config = dict(
    norm_place='pre',
    norm_eps=1e-06,
    parallel_block=False,
    init='uniform',
    init_std_down=0.0,
    lr_head=0.00693,
    doc_mask=True,
    train_tokens=140800000,
)
MLP neurons of a small language model. Each row is named by its layer, matrix (gate and up: input weights; down: output weights) and neuron, and shows model dimensions 16-111. Each number is 128 + 32 x the weight over its row's rms, rounded and kept within 0 to 255. Numbers have three digits each. A neuron's up and down rows have the sign that makes its largest values positive.
A block is one neuron, or neurons of one layer that tend to fire together. After each block is what it responds to, as a language model described it from the Wikipedia text at the highest values.

L3.gate37:123105131181117101227103183091150121075128131099145089174074127162126129177152157098116113131094070155122129087118082125105122139108153137168145069157160142122179160034094105140125151163132112122108104092144128110138122135147103042113124160085082098125050152102126115101171110088109121122
L3.up37:125164138181139165192136134104134130084119107137080109150193178145134154133147158087120157074072116086110118116165130108126138144113139117150172119146198126143121151055198172151130112092120091146152167075148127111143134121076121081102136143126087101113182143109093131039145189095108124173
L3.down37:115100121122117134150138126150129121112134120150104122171117148147139114157110151098177121145162135134162087094111122063101152155089149158128111128157255150148145157147105107110046168143164125145108127089146169113117127129141103138129118160095119097130134195122155092154111144092107110148
L3.gate97:106123145056132168123160134163139113189144166120157174135147099082112126166123127151145141198118128122135185109161124123173121127146150112071157145126097177115163134123183119165132103134191143139125140161100108175108161151078057108102101166140182100124115117070106156138152208102199117134
L3.up97:113143138089150133147161133185110115181129166122140156129125138080081134143090130155122144181114163110166189105182133124153124153135147092071177142111100174134139143187151119149126101137173154141110149106104139155099151173082033094087113135165164064136098135090110150125136180110193112147
L3.down97:140123163127157133094157139104179108120169179160114128122140129108117096166161123125123128153155112131231154135116145130091145146160083138115134122124255135119158125131138150111028122173122140161135163154099096105109185172094100146132087136129129099121137092118155143093099164201149127161
L3.gate444:113084181101174113086111123147102074150148112174148102108139188076054132142066136077176213141157140125142144127113098091136101098129132129131111111129143158126153142106166162192128116115150145111158116146173148195123168144165089094124071105146159110148076133122093132109110125104217092108
L3.up444:157102175114139140129127102126116097118129078151141154150100178167085147193046165032130186155149138152138146132071156128170102047159140140129131147099107154131179090112152152227146122108112172107144148145156163166131165169125099153162079145110151145151128110153128175120123144088171133124
L3.down444:180136162122114134103163144110192179074118147152118143180123139143088126174106083073162129137084110123155123154103173122170103093159138129158122121121255151130139103099118130105158134159127166116117166162122124126155169138137127118102109092114099106147140093156120169153142133171082136160
L3.gate482:131112160094126123166147080108182134129161139022138105114160098118104124143094077201106155122074100079135183160156149082156116147143160138132197142092144124127210096123169141175094113070082134159145201073138110074139115109142102147163116137126143104134146119125178151124171148084140170122
L3.up482:129151166138139124085104147096148155131142153103079077165165092164122125192115063121156167167106128064124135152145096095103127148132180134149117170101161097158115132140149110124129114081121129133198121105144090128072113133158144131129099153082052104134112098160098119120095115123131200079
L3.down482:135166183137142066150163179130102182140095178106112082141139093164129186104109128067159120119079105137122133137072109135133120142089132199144126126102162125192111134067102137117120120141163135176145114147143108109087108143167141143096158152068122115087192077114155115142223141174107141113
Responds to: Word-start pieces needing a continuation (part→icipant, Car→oline, pl→ace, f-ound-ation), mid-word Arabic/Persian script pieces, and closing parentheses ending infobox lines like "(age 50)".

L6.gate289:142097184123136101207140116091155097143123093067181167127052123102108083135081158193164119148109117137116090096146104054125148209127161127126124129175085155099126168103111129134135097165132144125117099138163119070099140131139126139146114120133158145161142124119109143124177143144107124040
L6.up289:154158191124129153174048136168145087122162180135090150156132193140138091169097062123100128113115092126168123119159128130162137154091089124197117105174148102162133147081086141120113144120139109174116126121143111089139118170193152171155096142165130123104138142109087113089133118250114110073
L6.down289:213130100128086128116103126155101158134220136157129122089150107164106119109143121135068172142151108109092121111113126130060180084136120105124132184153116123125131108123140168150197121121091168139094164079153138115141115148131098132100100113150173122174136011144183167102119144114144145118
L6.gate420:139095149118165119154142134173130112139088107096113168124161068125137018108096122081151165156088163240112134156144166152092100129182126121161150113132113153117141113141126115155107113146116114124110085105105130154112103127148153169147144177110160163095125142113088152149130168057066154129
L6.up420:097141159059140104065151136128137086112148149076124135101079075080123111055123135122110094131206118111143196140147119105085141129151101131113094148163160089177128150075141174048106100195105136116064085125127158149136100157153055128158075140106112176138088135092139119121119110128116135128
L6.down420:152095165088122099046173163142112160155111162107121112133064144178094160178143141104134091128142177104170125145131140129117139110146083211141141158105199192124103161099094142097121125134102095124126107127158179194140065178110115098149184131152118067128144067145120132124134143165097188178
L6.gate447:134160134107088149133137123099159167178077095077127138138087123112128121134095135111065156087147134114131132140120120146120136061158149076101101058105163059154098165085139171132108083154116127006150131156088165111138109151189134109092136096114120164160130117151120117118124119139117127202
L6.up447:145163153096043156180118113168152122170107122093096131168067153194138148138136113132093066096084082225134100169130188134110090171094081093092128097128125122129158121105104099092177117167122121135155140161150134107116118159183074121123116098118096206121106129102140163108204159115114103197
L6.down447:088073112093158139049098161101060135048158166069112110115217106117116149159138104124131149125177170109093141153123100107188145142140145121113110153141176122115081146097074156121133126137104168107124149090127137018105098135107082182139167160164109135127110118154121110080147173171098163098
L6.gate469:123117140088146118160135138143149112100074162118147159102125153149089114141068143189124148137123099158162174159125179189130111108145164120082170122146063100159095137084110165171133097132103162142123079166153047119168104070116142098139200114134101185139154133142131207133174148098165104131
L6.up469:103109144094147155075111178130124137190166092129158169164117095138132075140089101115135122132087149135126128109128163144171145121051106094128161105146112115115146131095151110148099151128114141109192193111159076111193208116226116172088118165127168144130121072197066143105098122157086088186
L6.down469:160081157049134097162091130096149093167113153122128110065166123083088123180093131152105111186176111138134138140094094110134096143159079068092156185128099096146064138092123131144213144084135140142150103147125138078142144113139128133141125152119137128139125170110132108074137110182092168147
Responds to: The period after a single-letter initial, mostly J (D. J., Michael J. Pollard), and the word piece right after a lone capital letter inside capitalized names (W-ill-iam, K-r-istine, E-ast).

L9.gate61:062116169078116093088148187114098100133105085058115161092151119058072119116078151143176178075153135162069144154210064151141133099085146074130133143155082182107165149113122122135075111160072166148131147070139143152116132098134106099134116126128140144174183120138122135116124196134135120085
L9.up61:132134108110119130190105187131051077173139097164132156188049094123111131085079132120116196106105143201123095145124121086097080124095114106162140138159169187149211170162124116149172121147154063122150120161156130197095148148148129104100146160106098115160118124115122133117149146161091092137
L9.down61:157078139110145084157127120148137110182064134179118079111123123071173092096162078126102095185124134102143148130075072132081130140167185110111144165195177124135122073145123145134125126141094109181127065091107124128148127142150110219112098151143168107128104136093088119161166103141154078133
Responds to: Word-internal pieces right after a word's first letter or syllable, e.g. h in photographer or physician, at in Democratic or Diplomatic; sometimes the or and after commas.

L9.gate580:182140121134163114079098166190154117084110132093165025193133148121181159170123156085151127162093141138148201100052147186125121159122097078133118141132093148145183079097142093104084126100117136161153141141195122126155103132115072168116102133120088163165116101119097101137116172121121168097
L9.up580:185135160109199168155123178110167148123148160116078107176103124157176131084185110174121121083213153117123136104106118106079104110151135117093136148085148137084105174132111101134177166090104074139111095159153173107085125154049129134192089130112136121095111131110094079136131229115158132174
L9.down580:085108140126110148148148129123160133115120110196140144129131124086175124155116113071093142120133157123146169141139096119189192130127116090092130170128145159168164094141159168106150157139155084183174161109046116167170092115204134158119141215120137105109133127122169152119155074070073158148
Responds to: Non-initial word pieces that finish a word split into several tokens, often just before a suffix, as in surr-ound-ing, cre-ate, me-et-ing, j-oin-ed, h-ouse.

L3.gate166:140122095147126196146141144124130124104120135098109096053125155153127131118162166090122124096190124120145156246173148134110117152137103200194116119145117054143085133093056148069143125129155118117106165128153126154132139137116128080183163163134153108138121136073124120062172172156089111146
L3.up166:118167114116134105156128105178092138134129138147148098147144181080129125081153062125166100105157093112142120064124158117167116138145115058054184098131151154132176142108167152117120139065162138121136084031129125121143132123166174183120162222150117153149109125153163150190058150098115157117
L3.down166:128100088147068144118103105115162145096106084139121122116114128059135167126157112155163119098079172108129115100139135147095091112126172098133147154091000079134108101169117106155177114111117132151116188179049121069196165149121095141181157107097154074149115149149105123098109081143165153141
L3.gate266:123104135103131050112116125113179119192134123083168118134161088124122124086123140134144130092128144133073142154087133123145120154130157109165104141111174255111106124084164095188142127115167134119070165126130127109125126110117076164131104172109123111114156100063130128086158096130146131112
L3.up266:124121124127121050066128124132177130103123122144144147157186127115126125157127133136105139191112026134145149156134125136156123149125066111169163150107109163121107152223109126090141120199094131125155127085119103116131147134167170176076135125118129169110171126055065130222122099114133122117
L3.down266:103131129124071117119166125122089143113165118184142146133142107117104096114134159164095072185147142134148150136154098139113107112113149102147137100141074147120075100131153142117125210120137140104154146112071106127090175155103097168097119108103144105093137132163081161096134140132190165151
L3.gate508:130137150124125105152130148124110130127126136186068128118185157127134125099146029146101129065150134126081120122021121130104124145130179152102121133126110140134079132114179165172126122195200117136138114125134142116130126131180166210081142197126132104121160184104151131170096188123125125136
L3.up508:123152125151129171089116137100136123187127125192123132124125108128129122101141077144121132110130146124106125087069130131156119194126127167184158168127121077133106130085064134097128138100145128108063071132133136101142106114181198195110117166134132113120119082110200135144061124134138129153
L3.down508:140129100149132086070125179076157120130143121209138129158100187201100130123143091178145115139109131113093134109118157086100134149091139107109149111106215151210169104127123133154093120168143122088139098095153136170187107129101149142147122139108163109151195125136163141147137184114121158132
L3.gate541:076074201085116111134074137117076088157098219119172145060114140081078136139049136182156203080136112152112112105128085152093097109085151149143128113106116127101149091152118117152108141143140207159125155111097076186046140085095117105104100120140174136146129115164103154149113133139139073122
L3.up541:105084177154121135155053146085072102121129167148128110087104151090114179121094130168114203075137132188119165098098089161110118120088105125152104121084123111119135127162166095123147134111126171177112124118107074157079111110108138103157117109112137128133135141135090145144142142140125072134
L3.down541:135165128153106081126093100098128119120146082077106113112066161102161181173180079118094145114109111143129179122100127153125104109122151164099178122088255117139107100155105106113132137076154090200139131156103060142176127151110094127131099079144073101167137062146122118138183132121100119117
Responds to: Single letters, mostly h, tokenized separately inside a word after a fragment, as in p|h|otograph, ve|h|icle, neighbor|h|ood, gover|n|ment.

L3.gate179:127133134140125036165138125136085136135125125074119115115139151125130131123135130131148125087155071117082124114114130127107125034129133147132168128141153152133103148034120203174123135152098127104167153114127124111132118142146124138064134158128171205119134125213190123058086101122121132158
L3.up179:130117148110128145106140115110134123146141121129131121132087178133124116156115111113159126103123218115184135064102128121048127098125167177148201073124101133136147120207121132119134124215189126155142139187121124141129126121060074164149134130130124134129101061124156127111154105143118146196
L3.down179:083125109149109109123143099163164124099157137071153134072059081155125135128122093100100104099077142090126167148111163071183143100127142094107120159091111087182163119115114112090204154129118126130108094177111179120118107130140129082145103129087116083177064152047194143149139136109095115104
L3.gate433:126152114130133159038129130113128140079130124037124094111103079132129141115121114130117124157100140135096121202114136124096129119117081058124084161120112148131142147244220187142129127143131129126148155132127129133112128139152177125120147046126128141120172103080133124209033086129132096174
L3.up433:130134116144124080115119136128114125152125135084144123133094153124131133103120158114129126161137159125116146067171141125145127131124138063133125066136077197131149101194202119058144150188150126118219093172126121110141120149168080153067142124127126196126098136114202123081108106128138114118
L3.down433:123116110136182082127083157107135098101112170152174087096176145142113157142129114151133174129160105140114070191120119147150178162144154132120104130147136095180120108177108077147086131108101152136139120102126122101152111148165161118153077097113150059163099111156142071120127119158110138123
L3.gate456:132120119137134074151115132141147126145133124091182136130150147114124135099112194137138138047110057122181137087156124131131136118120101062079162155128140081137129125179123123156135130007190117111183076150133119152119129132128131119172113161113109107146142190153120141131110095139132129150
L3.up456:132100128126134208164125102147021127098137137167148125118108091118126136106137162145121138197159187134107121173143118132123111146125181139163167182121146067128105162141141125153117123087121125129131119134132143121122126119153123171080136085126137135120185167114114135202100097131122133045
L3.down456:170160087133079150181130151070080141121135147124110110082097091142153087087118151117099070194118167124133119129104135106087083062079079124147132131143104127217189141132144136086096170138093113067165116134096156115181197123117136124103140124146069089133138149131160117136090200206116109188
L3.gate613:128134116137121186136132148117085130078124145172179127127161137128129129092130214122126132178091159127163118148171122123162131083130100117179164065137129163128137131063117093213126127115115120122109015072139117146122138128121066156125104117125126172130071161089160118088099146129137126137
L3.up613:136120135131130197110124146121096114124126140130122135154116127133127132136122148121168119121098108147133119214053129132180133115123131107073157108134095214128110114086128091090130126142055127126211126106124128152111125123107045116123117112129142216145134118123115118042080205134135116148
L3.down613:173156120136099129144115120152123129141111122042122124206078133127073100054165102104125140123209163129084127059097114099137178131146131094206132153074158130120138137125126119097117123099102097124144177120153152086119131125159127102125139143136156089153108148076100124168107112134130094129
Responds to: Word-internal subword pieces, mostly "and" inside words and names (Ferdinand, commanded, Alexander), also "um" endings (museum, asylum).

L6.gate144:145123122100085150172150108134134105167104154119147107146126110091109093161129199107185086161111099196168139098187153128082127131214154115132073133143110118089131126140123176144118098161140132043148081144122122063082144154099114077122131124097153163111113156088100149136139102185099124088
L6.up144:122110127169113161107183104143149124214143133112172114167139073117131070136150190062145085149184118160079138112172134088166074142152098124211085081115111109130113145093113122163113189101133145100138075135115127171114109154137153130209124162079150099126144073177122097128109167144133149169
L6.down144:137110147121157099107137164117097138116154161120141149141066180128130163124113146150115103180134173112114123163172169116130102099140069156109118122154130106107143125127188117056111116102085128123123164086105186142076143125116087118135172119138103125235104090121075104097090155075140221167
L6.gate252:141134142112099176144159132152127072218163086108118032164153113108154100099158179112173132130171158134126136139174159126097110108131111097178051111151135125114106144100090143130118106163114127095105090129121145146108164124093149198173191112107168164160084130115124152133156057152103114160
L6.up252:081081116117090087114118131089170141133083114134120137175078097106085093128126177098105122149138118135153127124083165177125165092151198181142156177119100126187169104136130171103148138108147151082150131090093106147065093093109116117138097112191222127134150103171148167130089140142140155116
L6.down252:139128149107121195154193140127123123153175141118105097129145142099114107104143110115096124147125133069162110103193143117096117130148147102144121124170049131126135122130170120158168091113133154139110098094149156131078133115116194111187130103073084142174129120080130104173174168098201088108
L6.gate601:123092181097123124146137159195129142215111140145134083167154136129140142147094175126150145184152108108154108060172150119151133119128140079164121100144126086121117130059136159156117159160091097057173084088164169101070163119109159162131161104130131162152151125121096146111125123116176156138
L6.up601:105105196131126138161112121128081125152153144172081094156167121106124154113051182083145113154172119123155130175144131115111055116138143121087108134145108092077114168133167148135143105136145090134162128119148109154075115071094155148152091090119140113138052110070075146137108091095183117155
L6.down601:125101154094129103164150128151091114128109129090101102142106141110155112115151164134124122072169087123139174105167149117132102112150151167138173135134225107096167107182136105109157103156177152115140131097148106165093127109079120103156133175099121170141139115125092152098054141066125164074
L6.gate613:149083122145134132131137148116085145124145102092148102184142103081160131093179207140126151147167126130139154167112127143112086139152114075138155116126131127136092117156087075125182095083104177060059144113136142191033146130101089157194132130097156091103097109153110131130137077083075145114
L6.up613:148106112145069175096141147138099118075129184088171095190177109102112123111116178099160151197140135106177163101134123079112091151202103090184132085094153083126169148167081120169172162073148126101077123165097140140090137157078156172179128121124127127098096133174168154109140094186146118092
L6.down613:136134125100131169109192061117139078120163142163109056111175105119115120166078148103186132189116126131108156089174103071122196204134128170157203104124218085189129153130170160157156111136143105118110074158152122093121089130149126117057160085154164128183171116132171104124151145141159147095
Responds to: Word-piece tokens inside a split word, mostly "or" after a consonant stem, as in do-or, expl-or-ed, rep-or-ter, corp-or-ations; sometimes other fragments (Dou-g-las, Q-i) in names.

L9.gate162:099144104134222096087129103139135135125125102083132146132164091121115094188108083173196102118138160090102143153108181118166107096146147128147107140139095106086108138123141160095137065087158148041129159066159174123116119077116114168107176153121124096105127119094128081121102127130153130132
L9.up162:133151137094087167151134069123134149172085176209151088123108194127118132053126151077120114105149105095103141141100113088094122151176119165118112138117154100138109145127145100164140129207105140160149125133071127144098142136072137149175133200119146205135142165164101125128110125143076096134
L9.down162:097147113186103139114169131107118121148143146114150201174121158113058222176103135110136137155129162110213137179131115100092128100126202143183160152157022124137139136087105120139089100144124147090107195170138136170173124103147099163112076127077079130120118096116172114188161150133088110140
Responds to: Second or later word-piece that finishes a word split after a short opening piece, especially alb-um and deb-ut, also Br-and, b-all-ot, f-inal.

L3.gate108:128135129132127129102135116120135140131126118175126102088146175128126136132131116162080137052128163128178113114187133118131128131126083155147149098139207080131120178102086151108142115180062127143117124038132128115133150147205223095086135166147121095129142124114083134127092051133135167107
L3.up108:127134164102124203146117111121144130133132123090169126115084054111124143163114109134085128163120100107092116174162122114140125133123076109180033096123066155130142124052119038121131142212074140104142120136119139107126126129149195097108108222109141132135112127176099179121095118120150131038
L3.down108:144104100136127133159145116107129127134155145079094185179160152142135093114144150149060144146099109132149071126102154080149124188095101164132112149130255129134136082134178144125158114144109126121113085070146138112123140142133144169144146170153114160144144094106124156136124064112131147097
L3.gate230:125135113119129140171128158130148143134131121152102134129154161127128131199119114132137134087142122125079136117143131140147137154131147056189190126117148125133128126130142163148129127115113123120091147093126118137139122127107140056202113191131128126125034102158169103088142126131116095076
L3.up230:129129126134138102141117129110135132055118132168064134105160088129123129136126117145158122143149187098153116220076123134150111150127114128149146134117165146126186131149042160117119119061129109144113169139130137141149130128153064093130103085135096107134139152184056123142199122129137123070
L3.down230:128110109100168130156114170081100130138162163080148128090117102187123179186098148066121151135143154126101090161173115159115102141138101150135112108134190134136093183152157138138060115183127121093144101140149154170120120108088131100141113145131115102140063078109134188099143107106117125145
L3.gate362:134104130123121110091126103120070118163133129120092129157168180124125130047129173144128123105162102139185110080124127131120131091127147078144160160130130081128110157169164155140120125086220123161064121121125138132134130111122129121138104181120121082121159123082153128149255116128137114174
L3.up362:128135124125131112075124124134087127083131124101131124124055136123134124127133083119163132083171154129216124066121120130120125102127075166115134141124164018127091142140196132193128133156146121148094130070129123123133136146183200133128134231127121160133145118081154140089203069119113102103
L3.down362:086121116116237100128116109121166123113145130142126177105166106127120131081123109096146115104174037102152138182174118111156174140105122124069065116129127075114128117091105151157083118107184119119075108116126112210108147118183133154189114149144126117139121079103116097094129156143066065129
L3.gate537:117124137117134169144139151126116128105128140164136112107072149132133122086139173122111137144143219121178107143105125124115116121122134130117009111143098148127075155192139135121121126052125141143166113128132145182123126146121119114060115125126193134127075097165122131062156210129130119100
L3.up537:139143104107127154147128121120156128068136131122127118169087033148127117118119148110159126201128158118202128187171125115171134149136157179120135215130151095120140178115113097074124123086074124144133115179147123118100147133157115195102144195119160180114100040138182116133074129109128117137
L3.down537:116143132119174180105112172115102113180161094110129135123152148139130139119135164090109144154134153158121124157112088106143132172154120076146133120092255124137114137145125089129151107135106152061119159122206116131112116116112065149149124158157103128160147109110075119111154092078148160136
Responds to: Word-internal or word-final pieces "or" and "ry" that continue a split word, as in Minist-ry, mar-ry, perf-or-mance, Govern-or, and occasionally other mid-word fragments.

L6.gate31:065096127114127124134114136142134107168077142092142098107074114081079079137145211135137157192165114139082120123142034072115125124096149121159177111147077161167147117083063161212123131172103189132097140125147148164133137168118143077107118138100168098175155134076121170116118157079142092088
L6.up31:107104142183121116163063168124100101081189111101156145125057128088129138094040140147135115109106094137152117090165122161119123111120156153177143193131122097104151080110135112120131126070164086099072198067082141096147122143138127107094093136155151147132147115131138104139080102129155124136
L6.down31:129138064157135120135101108187084149090117142157121111138080175080094099160155173099091183166092073145107165081132147135105105114151124122138178130155134120188146082157076115140189129124164051097065134121125142147207090134142159136140117165130164147169134132109150105149077179150116131109
L6.gate376:124095151094172091126076142153079167187139134150158101092137158109082084170157140123104125149096086161127149161156105109168064174133213120155144081100101167140150070127091122151117147161063161105120128130110119154094106139112094077106163163148097118065189125104120124129074141091150113106
L6.up376:135058164108086156091115110149190145109129099081121141090090145116107135044022131193065169102074091132087082166149102103142119124114112147111173095155111138125117162121112141112163149150103127117156212136097139072119132107183087156134122079066140117119160140155177138130156132164130115098
L6.down376:165093145115098091109122186134191133140105166186091096087087181099153119052114118133180127079088127120152071134180165142130120076161209122199176116133023093098140177169086143114196156140124155108109169112099111111092137123197121107200117136117132107108135065146127132093082102108109120080
L6.gate385:120103130131096156167131169194129102164098095173156154144127098111114127080099126152131129057159112154163096089131120112076168110074126120115169107157126122151092145080040189124114127150167146110144118151160085162087153141088154083080163200101118101141150109137145107117138118103158110143
L6.up385:112106114110112137169148109095089132053113163121177121147047148090113103103162148163158083121133136153117076102050133124064142106085065156133164141119162167121112116123101134094163118106100026134144205169121099143132128166167075075124161151150159122152123141073156087152083100102177089112
L6.down385:114168082164116177124147082095102177097165139100096125107146132107154138153121074125179114163103137113155133085119141092118068122201102167139117132100088163129149070122127065151142144091174096130131189113087129089114150163137092142076133144156176143108102178148136067108110092149122064133
L6.gate505:071140164108143117118109162151144121154136084102112208092101180092104088169118149132129122148139120132128119106130162205111139087099135109177139144164059156143106063100146163160089059122119191145157160082088157191117070062088128102127113111167134170170141097086147137136075107128140074123
L6.up505:131092085098117097189083114147142131107118113132131154200117082110097151161174145164101147121103159134173067105152134129105120129178157163139101176156186111132176185138112146081096139185142150193032125172146090120116156171113120148100120157062122145144161133163123109132183090124136077121
L6.down505:174127121112104160149128130177126173121137098126079124126156121113163130111130115128131143136117150156173076155078162184115156140142129110144140184173108114205146143051083161156112135158151166141106164107155123145096107123071128125111158166118132131145190119132052137187185124108087049122
Responds to: The second piece of a word split after a first letter or syllable, especially h after C at paragraph starts (Champions, Chapter), also ill in village, ide in video.

L6.gate6:119092177102114128202102149057149069102102120104189133124097145075131113099158150152162068103116117142099160105123085120122167199121147099134075153134120127114116141137178183193140170141102117082185127081134112150060118202092152131119125151133180142163125114139103132216170178141137085166
L6.up6:088143137140109112156167099100115100132134131099143147176099185131139109119170095076125147112073095084071132168123107102148100170073122106051117125182102093133143062112076114100131096097077119153155091104129075083113062106141105096120064130150126135136169092165140104107092160148154137154
L6.down6:112150159140098127164117144145143061135105133096094139134206152089090111167152085088130161164091121130120172144137130078084162119121094087095141130101154084119132160088099108142105110101142132148085123153127168096116118193135097193111178143178145095192161143134196176128134110122113092167
L6.gate68:116157211152088113158107131081181082131123123126133166153077132090174107105144098117175132063061131135113098120127112132082164148115101096114102151134154133150106125138124192127117150121111149143157192105125136123120096144135120170148113099107181087088140185095142122173091110139112122137
L6.up68:096160150153129106187123155169121131182160127164102102098111137142141137166171121116143155090140110136136139121159198156124095165097164116084205092127105123159136148130133130069149131084069167104133141113163117062118113178104164151133152124122111057138156148225150106133128047100131136137
L6.down68:141151137121115157060168130159182121090099103073154101194126095125162182116098114092129091090083127135150140103140051166120117135142137118146156131105225139049187124189129102107089122105148150119115117141120067208103151141135098176116140111138128156160121179107125181137176164135100084133
L6.gate154:131170165139134112147143146089154094115136077158116158172140102117144115151069186155180119101129119121144143136157145118083169136155138134091147134133143169142097209129181120089126137060116131159171159145204135080087095090157170122068162139139097133116106154112109065189124149081097132118
L6.up154:146148163139109175042107080176085147152143113061125116143062137082127097139172082113134137083116134230167112104162160150169110106123110149171147142077150072121162133159122114134148141124204160169116173104140131084083102193125135129128083144144131159119121093113115155127137126122085165137
L6.down154:127129123088080099127130064163075105153102084135107120149137034193122109154090200102047150091115163136123093128119125103143185154143165146191122109157000105056158078088131101170166108136142167115133183080141110171132100138109160170108149132174148080107113114096129097085170139126148143129
L6.gate394:166112200110094111133141144162141043133098108051180123172106115118115121094189154172190126069086072142104101113080115053071148183121097075145125140142077129124100116093184100097091136191077129121146100093117151133096104096159146097138103093123100124106186149124158115068166145127142093134
L6.up394:084128101184137072139106140100129118127142144097120074160105159122152159124158150101101161103106133038134151148151153127146165173094077055158138129149120126225144113109184117121122173146105135109147140099134101076140129132141109138113148089151107151130146133179123164150094117092128156159
L6.down394:116165123107074155112141182167108152098115160122162202076154171148076169148151147145176171184174119139088089108143114185105115137158119153132086148149189066108143135096148159121093087060124109133051147143085138073069130159131072156095104128114111200198168137119093167134114108083100101154
Responds to: Final subword pieces that finish a word split across tokens, mostly ound in found, compound and around, plus ing, es, in (looking, makes, within).